Part of a small language model's weights: vocabulary 32000, RMSNorm before each block.
MLP neurons of a small language model. Each row is named by its layer, matrix (up: input weights) and neuron, and shows model dimensions 170-297. Each number is 500 + 40 x the weight over its row's rms, rounded and kept within 0 to 999. Numbers have three digits each.
A block is one neuron, or neurons of one layer that tend to fire together. After each block is what it responds to, as a language model described it from the Wikipedia text at the highest values.

L4.up621:513529540523482527562491475526472477534539427446465486505509469540480462536447496515432524515417506510535534557446508528536478519470519526412549550534465400539496505552588566479415481558470496479502531478558509499478507528458459563549487531483465434489499466446507443536590497467470523418541512444502430550460459477519445593540480548484528566552583514516525503518463429458537517469498
L4.up633:520555573513541549511416502566440483505454477507486476497598456473518507553452549564421458518490489472402429465483535436513502506445440521463545487493483423492520574558491503461462536513490539544502517515505529499497501466505594492602494526540498542600524462508414542502513509481457563541519509491501458510401534496531423528462579536501496444540501522546516530490559495449526384543512
L4.up1048:509471492459471529456525492555467454482541446486453543556522458476447461478457467592484519468486519537501469509566542457504470533481430515496530512513510464575473567482523552552518547464486522456465468548536505414419538473492521480439430525527490567549473448529460475441536488468514497497516548486544466524478440514539426585569493481423503542496508487512515516513502491439550523493497
L4.up1149:583462469503462533505467529516525511496480451527490509570533499477479530555547462546599520552544539541493415475462446463522504541473481658456555532482462504511515545535539525481524459502500489422505495480475564441497531507512435517538508516602491491513571521440580490484544539446445565459495450364476473525432442513555417549461588576513446491484532481446469485494529446464464460540433
L4.up1244:448543526476456488454469489544544485512444501509454483500517479520525489505511487514535492451464519507518430573450511543634506493466389539485503609588474509472520487530514562578446447517508493459485565565519421565416537490517524470515584499624521514533472453500526484479572505495491529509479511484406529491476453508482451581498481513462473482592482522524498475530461513529484495503483
L4.up1552:418508468501487513505512472506491462496457482493446425461556474517424395545489466527553472521444557493507443416505476490535464499448489582460548557609452463493452430527495592510491485449496527440513576465557561527424499507468539505502473481481526542552539461500466480499500549510522518534496513461486497517508515528550455505596520504459516487545460501476493532469451496514427518469479
L4.up1732:453505512486454554421488501511535460445515549528495587561559493523440479524459505521570402522556455481502529495494488482548501485466531529566466534503463551489517520488518589536561446530547514614507512486502478432493525509494436420482565565465440506541489486459512473445571486476511548498491467510503486523446485485490486550556465521432489500465466515490438525477521486618541492505492
L4.up1932:517511542490470519422489570518490481498510498437495577562498479512496454561490521446521512591511586486534465512402484466437469491513483528540481482515502446465487508568452531456525518522459479568508466564480473557386493546507526457476503511552445548498510430439497476517563427502425568535482532480466460439513474511457468503530483528412568549430466593408440533518544497488453560567535
Number-following suffixes and marks. Short tokens right after a number, such as the minute apostrophe in football scorelines (43'), plural s in 1920s or early 20s, and "or" in census age phrases ("65 or older").

L4.up165:489545480584435536431466521480517463515445477533521472517520471576523470547416543501485546545446465555515456484499509528472428496473411573517560553457468479432538525518542503490449477541492499613530502553558513514441501489540544492534446523484477509517530437444484507525476525441486489481524478491509476532472527475486457500488474446447487437435504536453473478441475488516473557511469
L4.up346:433495452506487472501477504460508435480551448411536536563503482569460494506547508530459450480576527532529496512513509470501515425459561505493561583595532511463499554511457550550486501539530488448567465448507535431524500528419455424491409486551497501535506523460510532428540439444530448523471475441543485525505541529533489473502516472473470441473475411568496546541453480571506464467487
L4.up376:502453507518539458493529483444478533462552490519528499491450499485495415566552571471534465513488560542542448526541500452430490479502522551549472524505444492525453483452551467468534542592514439429515490469494502512532453568560521414545440470495489527532458487533464501429554496489553495513473452423499482532487528510504514490464513568463498477481476487457504513395428557584510455549475
L4.up622:496484468518444554469465458555442523504495470509401486484476487498466550538470574473495498515486523532445551475505469479585511451458452550561459554467495537472494577543477514482456498555514471570470564511508513475562508476531474540526480476498520511480487510445421457449517512492506556542497444540486523545500550525532456487463514520444516459483490507428396496439504499554532483500511
L4.up1386:578528492521524495549497528436519432519517473513487535531564476434533496509458470452508495471534514459453486507486496431557505536510405509562440522544479535445503461512415525444557525449507453516425510512531553483509480467465489494445503439529465530562415550491482524427517465530524440479463551516459428485438503480486550554561443496445484493437508525487447498475556435592480495523506
L4.up1547:492556492525537483445504522494498507557470488474454574499497478476487529467462555422429454439482529463433474542544536499536541482549505556529444514542470521586557485515552509505524500508524509461470547546522536505487499474451436431528486523544525478539498448479457494449544524562465537526519455476530540476439483476485473508589556547381554510476442461478486507473498461577522498504489
L4.up1758:443462472497454515443473616431524464505498464482508461568461485529514561508503515463501501462358572524543420451554547498535471479540576490482508587517514481557525536495584440421467455520478473559487499507526567483511488452513503447481453559477492543565485531487489510448566438507500545498530510504552502514523539515509491482491498562475506447499489540521521550530488499499539449525547
L4.up1768:552496553478510498561434515551502418487493488485506543524498493523507511530517600538474481499549548535485466544461423490511479490503520513478505561522579552548497519534484413473470490547491464510524477445466563436514444510480541486517482458547483533497502487557471484409517504467481442497522514483499488562491524471416550531577454537470470546532599459480467487466440495534507513486547
Time reference words. Temporal words and phrase endings that place events in time, such as time in "at that time" or "a time", later, recently, then, now, and "th" in ordinal centuries like 19th.

L8.up830:524500546509488570461515535383510452537478474575544480508519491491409487515549574493503453478436518599441423453592533464544482551485475474481524470538481493568460481494521539500487472476473501458472499399517528498515502523506502499572491533551525510490440471481539502462455511400565549529531502461543386494491532404493503560581542482447566472417526463512461506572470543459551471539441
L8.up1048:494525514560481520520491545540483460435416455482545435511555480467451431527539491493457524444415513488466456517504505551471467547468555479555548498532493472458554478438466514522462503548536471538498490504521522471466430473471495486486530493476471498585496459457451468440532527517535477513493467464533446517479423495514505447495485427433550491429434481530468523483490419521536446482625
L8.up1216:457552476510490548514455510484446427502505431502535533516522496524410529535578534490427495470413485505530519472525472515540520478494527526472470586538594414449530468497476557527540505510509462432508456480500504502510533467496482472465453497500492499607511439515475476429432523423472490486502459460571516552472504491541513558463539490393406443425520369533537483513463475473512461490532
L8.up1298:494539475534485540598521514471565462546552499482499568521496499453495555494506485580431512519499534534449492519520504463536494552439528576439517534608340535523484550467567482492531520520446503479510485465476483416516518490526447546502427472533501471549543495506499448437506519469520543488499471459599410513481507455517437511546541455430499507424470500447476551477515508541532478536531
L8.up1502:470515455529485463458487472480535500553465473518473528473561468525572498487511472516441470424501500440481489442475439442519495554528546449445495509563446463585491536540511502508497509486449467461516511483569468478491525469536476451579521530476457513473528489470483481513511501478507523501482481512462427411385499442532559528486461513461510515465485502460535508483535595546449447490469
L8.up1614:451512506511461475509478450395497510518493424469478518502491473540460548503580499508531451504531515530503456442493549477594459465456476486460496462548560542500531430462528575489499482504539547433502492427468427460521523500491485511486484517511486553539469470589529505480507546489495508511416461500534518476443461475521473481461485449450607515500531438525518511538481535468519378530440
L8.up1825:508415535495452540448451504492470443529522524454525511535523473497509493545536451451421463484495510509521416495525498479602590517536531544512503550556549486558495513507521573481520529518459444493534475466506455490516479477606526458488502560471434532472601498533499489462512442512568481526470438454577397532486424506498488489472491433435470506483600455502534557445501598471468415538449
L8.up1904:520505518510500497469502475422505469529456483532453489513493480483508505544549477536526389505442545469558419497411532466503512531501468521484438542571519486558430474459534491508527499549448474495486480523523444507516521500530541489484475441507486541487504522553472494528435477487475516518465448546515447434514436546400458469536461499557561520534455560502526540483476522491445501455498
Table header column separator. The pipe right after the first cell of a Wikipedia table's header row, as in Club |, Event |, Party |; occasionally scattered prose words.

L2.up1326:486528492551514584476550423500519410523541596466498537517471475514456503513470514548480507515447483480455533446518493483479513484483549452459462474543481551550436514540439499445516480528495509552513479472484506469509532467417498483512535449494480466473570516506502507427398526522491525578582497445521547479478538506465424483489504519446565492474541471441498477438464496514449578488474
Abstract event nouns. Nouns naming an event, process or state, often derived with -tion/-ence/-ment, usually after "the" and before "of", such as failure, formation, death.

L8.up82:491500514524504497484486529514480467563544547491516408508539462433551431509511494456552514442484536423483531463475467455507494440466517569556582571469477463578533423532507474563531535557452470527533482458529529525439501527553523493563507547509481482609594521550430514465515541566472542505501486498514473501509473623479543482405482470552425490550426512477486528515462517435406453569552
L8.up289:494510586505523501521406571541449499543500466429496405564510479485540536518519552461470438555450571437554525493472490442550508572542564523536459542495552449466523478499606543511494518591522509455534432568509546539537505501513499495476478578557468554526519520586461482421561519508487490518492550474515471489473460451555585482561443517482444486511511485514516452454485481498533497582469
L8.up325:512499472459524452540489599503465498570531507518460465492454454474465499493485553584511496518465569424475563413510457413514519573487437576536500536459443461481474550541430490540479523487431543508468510437484458528443486487505505552590415520519471512496516549489463489540516474584468481527466531453507515505519418451512480451480532549583478524480519550490493537473514518527424468579567
L8.up1017:598458478546463476501483457479458439530488475497547455589419474521472457487528571488450501459539541480487466459559488426512472546515532532545504495566482499474480486493459553486486592511511502561515511544561486485462457486485473452506540512515565512531568529528507495534513469412536472494474528493564504450510492510530496473501547577474465455490489499553527504561504491523507597554429
L8.up1358:504444507517514536534444515482508511517494492488566450463505452478475524473498540473508519491480460508482533523506522408576476531502519473456467486513551473508463488467537503582547527524465513502557468546473587543504496489532435503528570530492472511615455492526474484447465481425537486501543518446557513517497552468450517540461502489418524434466524504506504536515481511514502542541550
L8.up1474:528509514482485529526508534476532532490541498482525440448570456464473477575434538476591514510516478484494514495413470430524491443507495515542511493579462424485537570560455499501536490506445517519537547490529502416502513524547500470572538494509524506517538477581490492509467537504503494510477529471474474466475558491460467468478524465495499537496528443588484469569485501503474471525480
L8.up1910:556544563529567505517435517374443455506551464490484464509481481521512515507520581465475436476506491505551522533449500412545514473469479462425505471500515451512493455459509582464533564530437514492523530461545548508492442466496491432471536550459490510510558500530479480443515496482546570499529514545480532486473534542459515447504558535535496474465446503579542452448496493517483555528504
L8.up1972:394459444458497531549509518585528545494490504486465472521542459502524428504513531506529538538475491503471503546358485424547427522502526587496594558453526450543493522512472501543487554504485538506513602519512621368481554451493462497515507445557527458605516505471465446440446508438508570468495470402489504543516464486551470506479519576435489468427522503499484435510463444546501503527479
Plural count nouns. Plural nouns or plural suffix -s right after a number or quantifier such as two, three, several, e.g. two sons, three tries, boiler-s.

L8.up103:459475532435492543466506536457504482500516492458520533504525463441502482515505525527595480489484508504503506512537598490518498503529594493555460601510563494428543456579628547443494446596462496494538495484513475529494486576495466482539555529537500499525548458588469510429490480530463473453525520546510562524575524482513499470528465536531458507522521457530451493500476540521450544427474
L8.up469:498449488511534549505476519500543491474542499470548523512457491519499486534499526489509474522524527522466447539434498446483454518505506552524404503496497496584540556499459528488523572580514499534495554493547471449468543489501485496521442464506435528526534493527487476460498544517542502436539432494466463497474498527518513600570512494505436514503495484477447488445445589478527550487515
L8.up623:510530587492468478489478474507500496531541479522486516544444461491506477494478503537480489468532470474470466362527482468535552505477438507596508466506447470468578543494563510529574509483516470555585536494478549523509492507513449523454471553566525516540540529516519491476531484511510498439493489529515504488469458541471488473426467487583498532537505461486487512412496533507565484482441
L8.up1104:421507520550519518484466495483532507549530513498496483510569463500545500496415442540455427446457502500497522536404549521506538536510601461524481450516470496524519482540522540483532487536538517525490484538538488467508487503487510455520484468455484521525486483576446387478544538506522525482595491500586532537482504527487542565470497491491483552570507514407474444457497539531516476519455
L8.up1299:443481519547499514450488521542517467439538520519552524505544473529473444499524532499480493530474451468460505519456485493482507526482580557438492436467506478481510443514530529502511490549472483453489525483488529527513487486515542479499429501560468500534501456523498520459587566415429469435542482414490570529500508561461474489527418557520505529545524547506505498500410470487502543540459
L8.up1600:451446557491463524463445499535563547479506508483427538446597459558481474493473454574428461487484421466477520498566513509511463431427483439478461534434458473463524522509494528568469488496479491600479503527490438497485581511527500481476492489466433521563516468484502459518498448488498565494593516569533533494480457460462474454472485504503508430510533517484491474442472545483426489490479
L8.up1648:381503514539488498491530474429473467524477447522523428526492460533477388651414475545464401531489496471536413459491603486503437567446459478558470488484510480497495478496555515512514479560507487479549466548551446521482499448474519493476442454517476494514518542535470455484546526535512530429520517513453495538561428527468519520455463559447473438479546424485490528432438455534508461482493
L8.up1682:414392526550497625460477486488518464511502508537446532521536472497571476515440507501464402478547503507453508520441506475515408528470497521515554567428430527515521556595509575466519533499474503530468516527496491474519540447530511538440491566554483468489548546524515456460496505546481543483509426581487538500487500527497452503469470494518514510504601534464509510602485544521435466483475
Noun after "the". Abstract head noun right after "the", usually heading an "of" phrase, as in the importance of, the time of, the extent of.

L4.up104:500503448532459576522447483505450488477495450515556604504524496532531503524572471450493494450521550533478501474497517427505451531402497506423525453451463526550561550527511546420531509467485509487514454485518531491570455480562457532514512544510429514515500422462491424372483531425537475499517503559553468523438578499476525474475515528462475455504453475519550498506507551519498472463435
L4.up267:498442527540522553535416492444480493523486511486519474474506475500440556499522572517495472527481490548525447482534503413538559583551516450373482497453446490555472537528551494475529495572452488550536468511569550461484512487489489555545504455573497562532571471501516512485539448510520539481475512503507409465450478498466459488493483477434524512526518489446503479499504551513568478430493
L4.up678:482446444538507543485539439533523491492549522483519470481480472492458505494481507521543547540494477461585495449506609425432489529485474498433521512534576484487525512456543511557480442474480458450506483483598523536526483472465503471566500514521555487457520567545534493515512485443496475476568452460552458501501464537425467553473501521505428504525436513538508521564509524482563455449532
L4.up688:536456534508506604462501500461520463482464437494554570493503486481504558535502501482477566539476507514465455485555488461515501594490437629516519431502429521519468498510518542468520487495463509558519521511472506434526504547556471513483469532555470584488524476506474434474451502404543499520526448409524482568403520462506479506504414562425544447441510502467507483532496499512519516538483
L4.up842:470546429504541553506541509489506476507505517500539557517550476446540537512547504504538471486491530534534445511440517471440459502486446505448493574501431506540532552512498527426470559578530420445487478460489503500449513468505533453524510492495414524481495559432480430485494600471521521545569437530549483527415450456500464478567442546469465512513505525477517546477533506539460509562525
L4.up870:462517528476466461527416504444547521508441494448560544540504498512488538497476556500491498583558568567535458545529520420508522558394438511511500530514504533512490476506470531459476552552503467568486553523526478505544507507468431441545447528478508506512519534516472451428496516470506477502490505464503539523517466384463414482550568507493519503510586512444510531488492529525532520504410
L4.up1284:457531428464503583496480535519563488464499504525458540567545484535463509482501510485477523527491499503527444587514501513536487494454508490498447458503495565482523528558501521499523522553499553433517480505588473515504507550490466453487517487522579552582510460488486384395520557423502545486524507447491515533402502382486534514548480535509492502544553512436443551495437564566514543473483
L4.up2002:488516501539445561441461487448511494454553508440543482515510460501479499552519512528509512552505525525565490544487474431496496564455511528471511471534527512523502503482485553524527479511466408463499453454509530436464540467552568566584461495547461538489526428571502466451485582416496432377513438525498493494488540467476463531508446464513430451523562475472497494528482614564486540449477
Comparison and coordination connectives. Function words that link a second item to a first, mainly than after comparatives (more than, slower than), plus along with, as well as, or, and, limited to.

L2.up422:470453614511526515544464484470504502443513511421451468487473478508500484529485546565492532541492492513436469505561512457561548527452515504481475495534488513545518444472545512468460531451470459497544511501547573446529536459500620517496482529540480554494480457501547430470427492493490461468447411504460485564515476426536491510448475515404495478445595525566550522402466505528497533501447
Reporting-verb complementizer. Word that introduces reported content after verbs like noted, stated, argued, found, realized ("noted that", "said:"), plus a few verb endings like termed and boasted.

L4.up60:562477565537482503576451567499491410548529538543512500466535480446460523572581544389540472497394516506454477460453490452512536536460573513501504530576504416525504495497555524508509515492481440514460454446506499484530501440564473467478625494549447496550522486545482505524452485460489521475514458525565470475509452467502454538501475541497514428528614452535492474508503544434486442511494
L4.up63:481527493474499494515478511445512501511546455541513447497523483457416450610507492470537549586502562502474468502499530446491475479526405555516581516501499518525459492528523554517506546462458477537515527523494572489474478506452486555520430524562527475462469473488426533484512479436501553449482502439551422519504479507516441557547510519503477579472567499511424502404406480507522495519454
L4.up593:494480581473543579517496490469466506591509501523510434480529457530435505541538531444423520460522461487537485528488521524535483554497538526482494559523519465490513469574499561428415560483444526520443486455544494422512500504498519538508503505535449568528567418478457507484509546546493521496499500510540474448504433397524399419587503567482524511588599493492546520469491489529457469563553
L4.up968:552517452494464552536497586492505482467512510586507462459465444506437444518523550416497483520539502511534475588524472516447466485535486519535456530573498521510470491604486494482411521562422497506519492484416481490484520477586531539565550595497445487539454415547446527533546493521528515504575481461520450449488413449453516515592425476432470481526557463471467608457497507525490448577479
L4.up1342:484499455509505518526470451499447463434532505499486481494440496547489434544572496479491457509446527488523547519508551459512547403451493513479522505453458482481453515491566484485483505467482375471488558483509490513486470515471508503475487497564463536496442499447507464469492522381486544492452465505556498514514485561471554523505543572484466493527496475489503439559457441544438540518469
L4.up1383:539495467516465526486481585483424512502460526496513490491502478411469454471612544462517471497440549467487504553441541482466468530521456554515514459537504491527453493523585493459395516476440533491466510430478447523489503521491529531589495470465492514444491471555455500555521532514435471511529523439526499533512417542499465522470502508513453492479555535478483566469518471440420424521479
L4.up1631:525495496520562482544508538452482500513559427486380454492440469444471467541546554456551527470531561502427464530529533495485511546538495569504450563477483470530562462519504537510489580503547451492502441445439564410482427583474467495565504564473405486554521471532500484533452542491530515488533451482569510499510507470486460537561423587536509525547528500510463544452515550479456505503534
L4.up1764:493560453496449465505430562425502500506491507492520469524516470459531470499553481502566481508537506432420447514510514436435513552488481534512484448496479496581482457514582509506565485472520499423462496442494475496521528453495521420515473509539420545547543514517525498458482515494527496487487447459552486459476496532489479495552460576415546470496516454547474508516552555465482452559508
Plural noun suffixes. Inflectional suffix tokens, mostly plural -s, attached to a noun split off as its own token, as in diplomat|s, government|s, vertebra|e, cell|ist.

L8.up115:523449482549503501532487416530539484484533519468415525463494471526430534551527479573401484461519521465497482490516535421611541462516436540440573475526461531501488559517551488545564510544440475480478533552481446523529514575542452514486503547590564479546497403497483503505571477458501506490421541539541528508475537441505473496510491447490483518507544525540478539517479508519495533495530
L8.up315:499514576484452438540501509469533471457549523483452535559552484537494536496514488582482432571493477546506495496525507523521500475476484565452499493511507550552534503575499552532522550484523522520483489454490434424444535483511525491535511551569490492563528431583528482498574518505493481505541500533627485517508520513397527517544515528524476556550510488460512580538519487520518470501441
L8.up645:415546526544459540573503502522514514532499464481522509558499450498502524525478511537517459524472493482476460394454564493444503480464409601478494470454511492588541549485466508488613591466527445512523493524447477541425444557491496456532405481443465526452541433532576517506585451524473505542483498539438463518440464505475447530489586562552475453512530543508558532512551443461528519534461
L8.up792:453467474513518551496477471502447545500543561511468482520527482450512496519466501537479513474464488552454584446537526492513470468454503523486487475458458556472506413531476504529537509506543489515522464542511445547453529472486436460502461563560464525530537453493497502500580550469493527428465466471574591541457517554484500603491525523448499515558551494429494509488503566569432555494486
L8.up1486:496567468489499494482455577473542463467442476515474571554541475489489577542503417563515511478441547521453454438489521480508521515382465532504444571490513467431484475507507560438548563517483488580488502512534575507388490506498467473515508429552514503543462499459497473507489524516499582459446589478468506426511461447529436495541494622492501534507501567450504511457535516522500589508517
L8.up1555:473475440511458487479504544537501482588561510495496502515572466510438472510457476549496477455502525566501477464529495464549458556511494477429533517545485497513559457479472524468472499481560500459439525481456428497436479462486447569536475556465498544506429475444468472483602481506498461517486526461505360484457571438494511550574573459505554496531464516481502493525479533574478448493438
L8.up1567:513449513480495518538501485567465470512536539458540555458424455460528453569500439501563479424470442511509485530447528424497464593518495552442499506525523485534498476480524517411618508484515535462517494493553451503411513439564428517580535514556509539562513542543496545595470530539499459549516482544524506482524505443477480660531530500440486517526527517507496568458521476524494478466515
L8.up1603:472490480510513512551487473490474521571492471503486449472486476475446518484519522389486521479462544582513548461540526485495512519502532484446513421493471524477530435546493532489457506495460475518538543622519552569481494503502522511513499573495503523533574488477471505544457455369486545510435534488451505521476480495469524466522497527514456473477461529497558539485473524497507619504496
Measured-quantity phrase words. Words inside stock phrases naming a quantity just before its figure, e.g. Registered electors, average household size, pressure hull length, maximum capacity, travel time.

L2.up743:482486533501493499519455571450450476520495468538531427474480502518503503523550551480467442486409598549586536481405448439505539462494537488511496489536499485525526464478526483497565531502503413518464497509503442548486440533486468498504555563459518487515547487527436535490504480455437483483464493480479511482509415489514448497485559499394520504494507533495537493493444520463525509515449
Periods after numbers. Fires on periods, mostly decimal points inside numbers in tables (53.89, −1.38) and list or abbreviation dots (8., No., Co.).

L8.up271:509461445484530611490452518456504483389510462472480505503494487519454521533499563460525381501510610579450456523461493474538467463485478558480414480513519474550510508544563506473493560452462522552499496463553444433476521532518569501502480504556385546486439496510474481495447467437516572508480443497592485511498471492525469567582561446447466485424618483499506500498479522518530429544508
L8.up546:489487467463498563446475537429462525468500490486513503540480470502477477501431487474502348577520570501482455438432464461565463540466554509492464504462475466521495494565545539422558547517491479519525490490534445384479486527552507489487463580541435573513541495569517481538490509499524524527503474537577480516416532507538504580576481496443434480476550487498472462490524561536521509531491
L8.up764:484487478499493596498465494411485493447428542482529539560463482558540530570518533473545460463560509585501451450473516512552445518448500590462450424493473497592568479471508536443508538506498477502523483489531464430450475513538489513502524515566454524546467532513512477538441535464547557438466448501560473496460482476427499535572519524470473502498573502525465560509512532503469496527470
L8.up1139:456466491502479519478443596463529463463564501479501485518481488486492495538432463513460412533495609538487427415438497488547449527441566538516479526511484474552471501553523509472526577468494484531492522463515492403468530543551512515470448519611423620536510448591468424476458519505518514470538420525589522515457443466509492622563492487457456480489493530464494547445487576526479545527525
L8.up1480:463483504501482568473482525462471482457508466484482471546512476510509515505427522496472414534536592472494480440448501432600469475411529538484394543470470452520514523527546471514510516430546510550503533488491459365480496550530504547421473601635470564539486507544484505489452469466499537510521496565589483503445473465545464627560488480472437513490555461500498503435507493583512510549448
L8.up1596:451474493480478544443473557425455484501514483534493481558445490526515506517429502477505381589535569511475509402448487481564446556435543524471515524531447485524470525574504512445561525496495473576476507467510446399474479544544505488462474513573409570544532480566494435510481514498547521474498462553592446465421473468498500584588469496450438482499540478486508537485515552558506518557481
L8.up1661:457461454464458534488506547483463470487485526493472414561457463517484508509413478463542366568539520515473449441390511494572481540428582560477514488568500452523494524567473478464525506492512488550495501452468462419473496528561505533443433477577414572537528502530506469519487500480523563504457517556572456505445451454499500596529545464410441485464537502467532529491532544518493502550499
L8.up1702:457461465498474569507475535440462438487497475481442499565525497531489507495463516498528402521558601567478505476461496459568463519416498537512448496534457455547490540583549508521496540464487505592505511455510453409475492597535516516477464496572394551533499505542469461455473522457517532434485490502586438484459512441473477606544558456448464483501585487520514575439485532517493525581471
Sentence and line ends. Sentence-final periods and line breaks closing a statement in Wikipedia prose or table rows, e.g. "failed." "liquid." or a row-ending "|".

L2.up1013:534521549547442477541435510543473565480426465488504521508515471557457526526522489503500486511507458525502435471504598470506487494492465506526509537478465430490462596536468522526475537478515538461510499507507526517526493438516477587545513443493479502596507468593490478494539573449489504476467488520532461565483470471483393620507518546432477493518546515472468551529503502470504410434485
Of in fixed phrases. Mainly "of" completing set phrases such as "under the age of 18", "out of 100", "14% of the population"; weaker on "-ed" in reentered and overstayed.